MLP neurons of a small language model. Each row is named by its layer, matrix (down: output weights) and neuron, and shows model dimensions 256-383. Each number is 128 + 32 x the weight over its row's rms, rounded and kept within 0 to 255. Numbers have three digits each.
A block is one neuron, or neurons of one layer that tend to fire together. After each block is what it responds to, as a language model described it from the Wikipedia text at the highest values.

L4.down55:151131165081130089083135064134127053082102121155080141110191105140162129111111124132172131122100143214147089088109137079108131131119088105093127119127170076146083061086120083129148127116139136103085093111110096123100110131099122170118113150146172152132090159142097111109159093112115155103156112169127094143095165098163098112081156091093166092165096145110147080144161152173176120116152
L4.down343:113133172053116155097157121126115086124077119170158113117183128041160135125075106129140149150132135136113133142143121073147149129078064119145135165167103124197112170151134101128148124077151097121125121122142156145151076077093108113172159179106165188169105134156087095136065121081173154066099120055118156109072202085126117148150125133140156198170128117158144102130145144166128149144153
L4.down367:074093144105119126091101109094101101108161153173203110141165172111105205081076127086161092115106143097135100167134152132150137137093138119147135141159155192125115134079141106119131142149176181132127169166125137096147132124047129107100133092118085076110145080170128082157152115064112158113114104079093128149099152099130160165124183096085079139093107145159103156174176112135069149152110
L4.down420:137162155116096102148106119120136145104074082121155126056145181127165075124149077113098088134090134095107083113158179154158109140143134157091194144105156115146153129126079185107089161116109096134056135103099126079102123091125091143159171115109170114135151097155109147132166071135104124096192154129130168169099156124156135141090114104109184079060166141165085087108086168124128165129102
L4.down494:212134137162126160144081129159167161068070106105057161113112127132112100166116201154128190171155188076177134092118126158180117097126126097127096133076162137115112114094147142121168123141128177165126171132099145138141090104083136124107112095117110071119148124151156158149133080072098133122127161152165088112138074084155141109125145118125147149114118143095180155143165140061164138076086
L4.down1184:138128121140084107167105096090126145154055154191137130110199128089112123057165130113167142128111066142122131134109115123117104195197123125028218143110100123167167109111136105136108203185124115089111095082137089144096136087117127137173144093091104105190125111149096150130081122155085089132172132131159108118185156141153126147130144102110118100176130126187093182162105112140121120081127
L4.down1401:162136139162157108143073134137076091124124182111085205132149133125108165120150114168122132164064156123093089105095101205134174063124152151096116104096160137144129158146125157138202141188120169123085132084124099100107145136106144139128101060109113143130163115148167174147116116051174129113147138105106135116090133201151076154051114113109120185154106127095088181149151067150123169094099
L4.down1449:164177166133141092163089110128139141113158103120097131105091146124162178186107106184107100131150093067117095155135219114064131146099142085085112115125114176132137113090099112099139123131104122076153088053098068198143131102090115148181141120123097132080098160171152103104094076167115125109091150128109148073107067150080068137123151136119168128128109173104125099113134072176112113087158
Description: Opening word-piece of a longer word still to be completed, mostly comp in comparison, compression, completion, composition; also gr, re, or.

L3.down152:088129113124083141080122118070128118105144114123151093077102122108148125125179104171090164120169136145171124055202158081117144163157106098117100076131177143124072112136149073153107092106141050191086099144140096131117115127109166130125058168138158116088143144087137093124101143236139144132109142079125178177111154126134132156123160110121142092103087112138078124135180115102132146139170
L3.down397:191149127093104132063115160152149124090144124116102166104167067057092106170193126137127139122074052093118146078170141178137054122117123158087146075170115122086152140128106103158150093137157141164124125146100115154065129121145146197112063101120094136094137157161159129125147124066060149118123123123141101139121076162132092094159140183143118117135096145148096097136121168100075074107134
L3.down889:189138129110144136106244123097125151162116116150094139179115171137142136165112102141085114158155148109116134109063055160133128073166169135130142156129097164165118083093147158150102146159173059101098137162144133156118103114062189108110086096096167110098209152078121159130107131117185178173123153088088141115190091175123116127136129113139118112125150141131132095103121121168123192123095
L3.down1242:105163150168128101192160147143118175110081132131093122113129130153137117161154187102066117136160100100100141139166092183084139172159192166122109064119092104114111115139100088127126084183140146147048110159079177139126119167155078177145177107104170061079136132099104105165150148136113137104125083124127144172153062049137115151115139147173087181115129098121137159155194149140160124126131
Description: Articles and determiners (a, the, its, their) starting a direct-object noun phrase right after a transitive verb, e.g. contains a, showing a, explains the.

L3.down317:111111104142114130119126166119106080222116174100160111134164128135135157113161121170190160147171140146174150152119168149115100101156124131111090039201091115145164117121101175116140101101137149111113157188109123143048158172152138129119131092133107054138176072118131172095156126122136151118128119085065164084152156155169168105049115153116130162110106127132129107156096075170099159111101
L3.down404:163216134130132143142108116077110152103117162122163101136141091096085179153124075094095159075078161085133124104079115111048094158223149187187080097107166176118137131122090095124120127138078166118127148132133079144111112184092132163147077132192117158102135100155114148099064082095103157126125118149089098144072125057160074150114152097135150102127125096163134114139150144102127139093163
L3.down725:119128158103150125142142119082125155179099138123107103169143139190186103112127134143079151127097115087109172091134137088162149090146124131103046124117133091092118147116112051105128145113131152164081171063117154157166102105168164118128089158051062183123150167148182083137181055138113098193109113098099135108116105047139133114195182141082135118118185166126146157165116143135105106105080
L3.down763:094112137116114130163104090100107110139127147093079112119166164120067157125101100088160108093131121148167086128181077153146094187087129102163113118117106116107085186114127110142067152167175110146146128135084103169108139188177170124104106140076178164174102126157197092130134098136138093130131103141124095083143133070068121177112114127114167135108096106085123103130163067123103145171143
Description: Opening or middle fragments of words split into several tokens, whose ending is still to come: ag(reement), comp(any), Ind(ian), Mississ(ipp)i.

L5.down159:160123116103094167109184130111122160155176126100140090127157115068103053143160120106092112119119142129144160153106088099112138070074069111100137081159139075162081055117142053120125162153124119135086078129118108122122129153103100100104097179140055127130165100096060098089139154104136186115124196157047110133065135162042132116133089119118119128113133118124099114116167154118183174169079
L5.down1492:163152128085213116107157145170129101113116150105104100144166180134109153108196131048201141134129078117151141104117094158161138030168151112109145098101059098076117150106117123091124087100136126083096116090108143118130135122133183129141089143103158173153160164134098091096122143142072128184112135108196087159156125105123120062078106101102091118136123103153125166108040118103079136088141
Description: Fires on "The" opening a named title or proper noun mid-list or mid-sentence (The Guardian, The Wizard of Oz), and on mid-word pieces like O-per-ation, L-os Angeles.

L4.down81:179141062060144157144105067082155128145142100111143103146123086084125139106122102114133194113065063126153090135174110134132166134150137160115160082114122150214077157124126159110088146119113050190127129133106110126083099139142091174119096119171138176097079110070126119093115138116094126096119107124116079111093168184131123117118134151112143142099077170144180112121142133129142116168126
L4.down109:135106113140095126061110190139121116120112151143211132113123076153122194105117096128131118102135082146131124131114088116096147139107096094089111180158121127082083167188093082124081122075083140159116128118095083123094161131157179057170060148117103185195100110119116133123172151135136136162099090094158144109076126066075164131126119098151173113162141112148154100151131107110090128113092
L4.down491:113127170115123123153177161127127144130128126166015129130115148146174102120102052126108180090120165075116112123091111165147082094141128089151131142092107147122156150102214165122054107192084165071152096089095204124127187110104127075148147136150121112144170134121163127105175101102147112090110174200037068114113066118145114124069099107146145119125129185106095179183080116115145048131135
L4.down845:153125129080142138122155119193107126076126074100142106134136059109085160133112133103127120154143158112095107121150135112151167140115038127166157086121139172156133126134094125102144088147135084094095089106159146167098146152093180184179172122199140149067110145160172069085183144119165223079097157174095116082186136131129121102176182112066116128125123152124115121171101168101118126148128
L4.down1270:111185127053114122177145197141138090080107098128122165163109127142095169151159084144096122119142105082147146143172112181108151130114148098122105129097066090089066111140144134121097129151120213129096129172121175154117124110097126114127117145163098134188154133177092074112125189128151131141083127080129117139110126062130110134114101109106059124136119133154123148114122131156094045136097
L4.down1304:133070140139167177126127175171171165055103143108093094133132141116075134161150153138096111114128082117116093124136094124088156095138125115120137072070059197111159124123084134103129164091122101137091154157148120098101080129112147158119176081080108165185111130127125125138112109132095166102177176125122137156123105170098044136157130132121104168104107070085163125127105117116085106141099
L4.down1329:115121122216094165084182151116135087156168129067113118167151098104109196140141137143081107055141121149075174141142155146172143130106131082130128113086179068131106139118159092154113139117090107082145149139115174081154176170149126123159151183106069101079044081123136140133124142145220105097130108077149089171198135148172176121126143147110158131158084111126146065179119107104149112104146
L4.down1424:135152104111076143142128150150141159137166113127082155171123093069130059111152105117138112157155134140104168130155111104149117121118110201089087126078140141163122170065201149095153151136133149116069102149149098120116128097101152183124077125075130124142138120120113115088127151112099110168116153095079086183148170129122216119106107129169106151069083133085124187171132152092080091202135
Description: Word-internal pieces, chiefly a lone "c" inside split words (per-c-ussion, up-c-oming, Commer-c-ial, hard-c-ore); more weakly, other fragments and "the"/"The".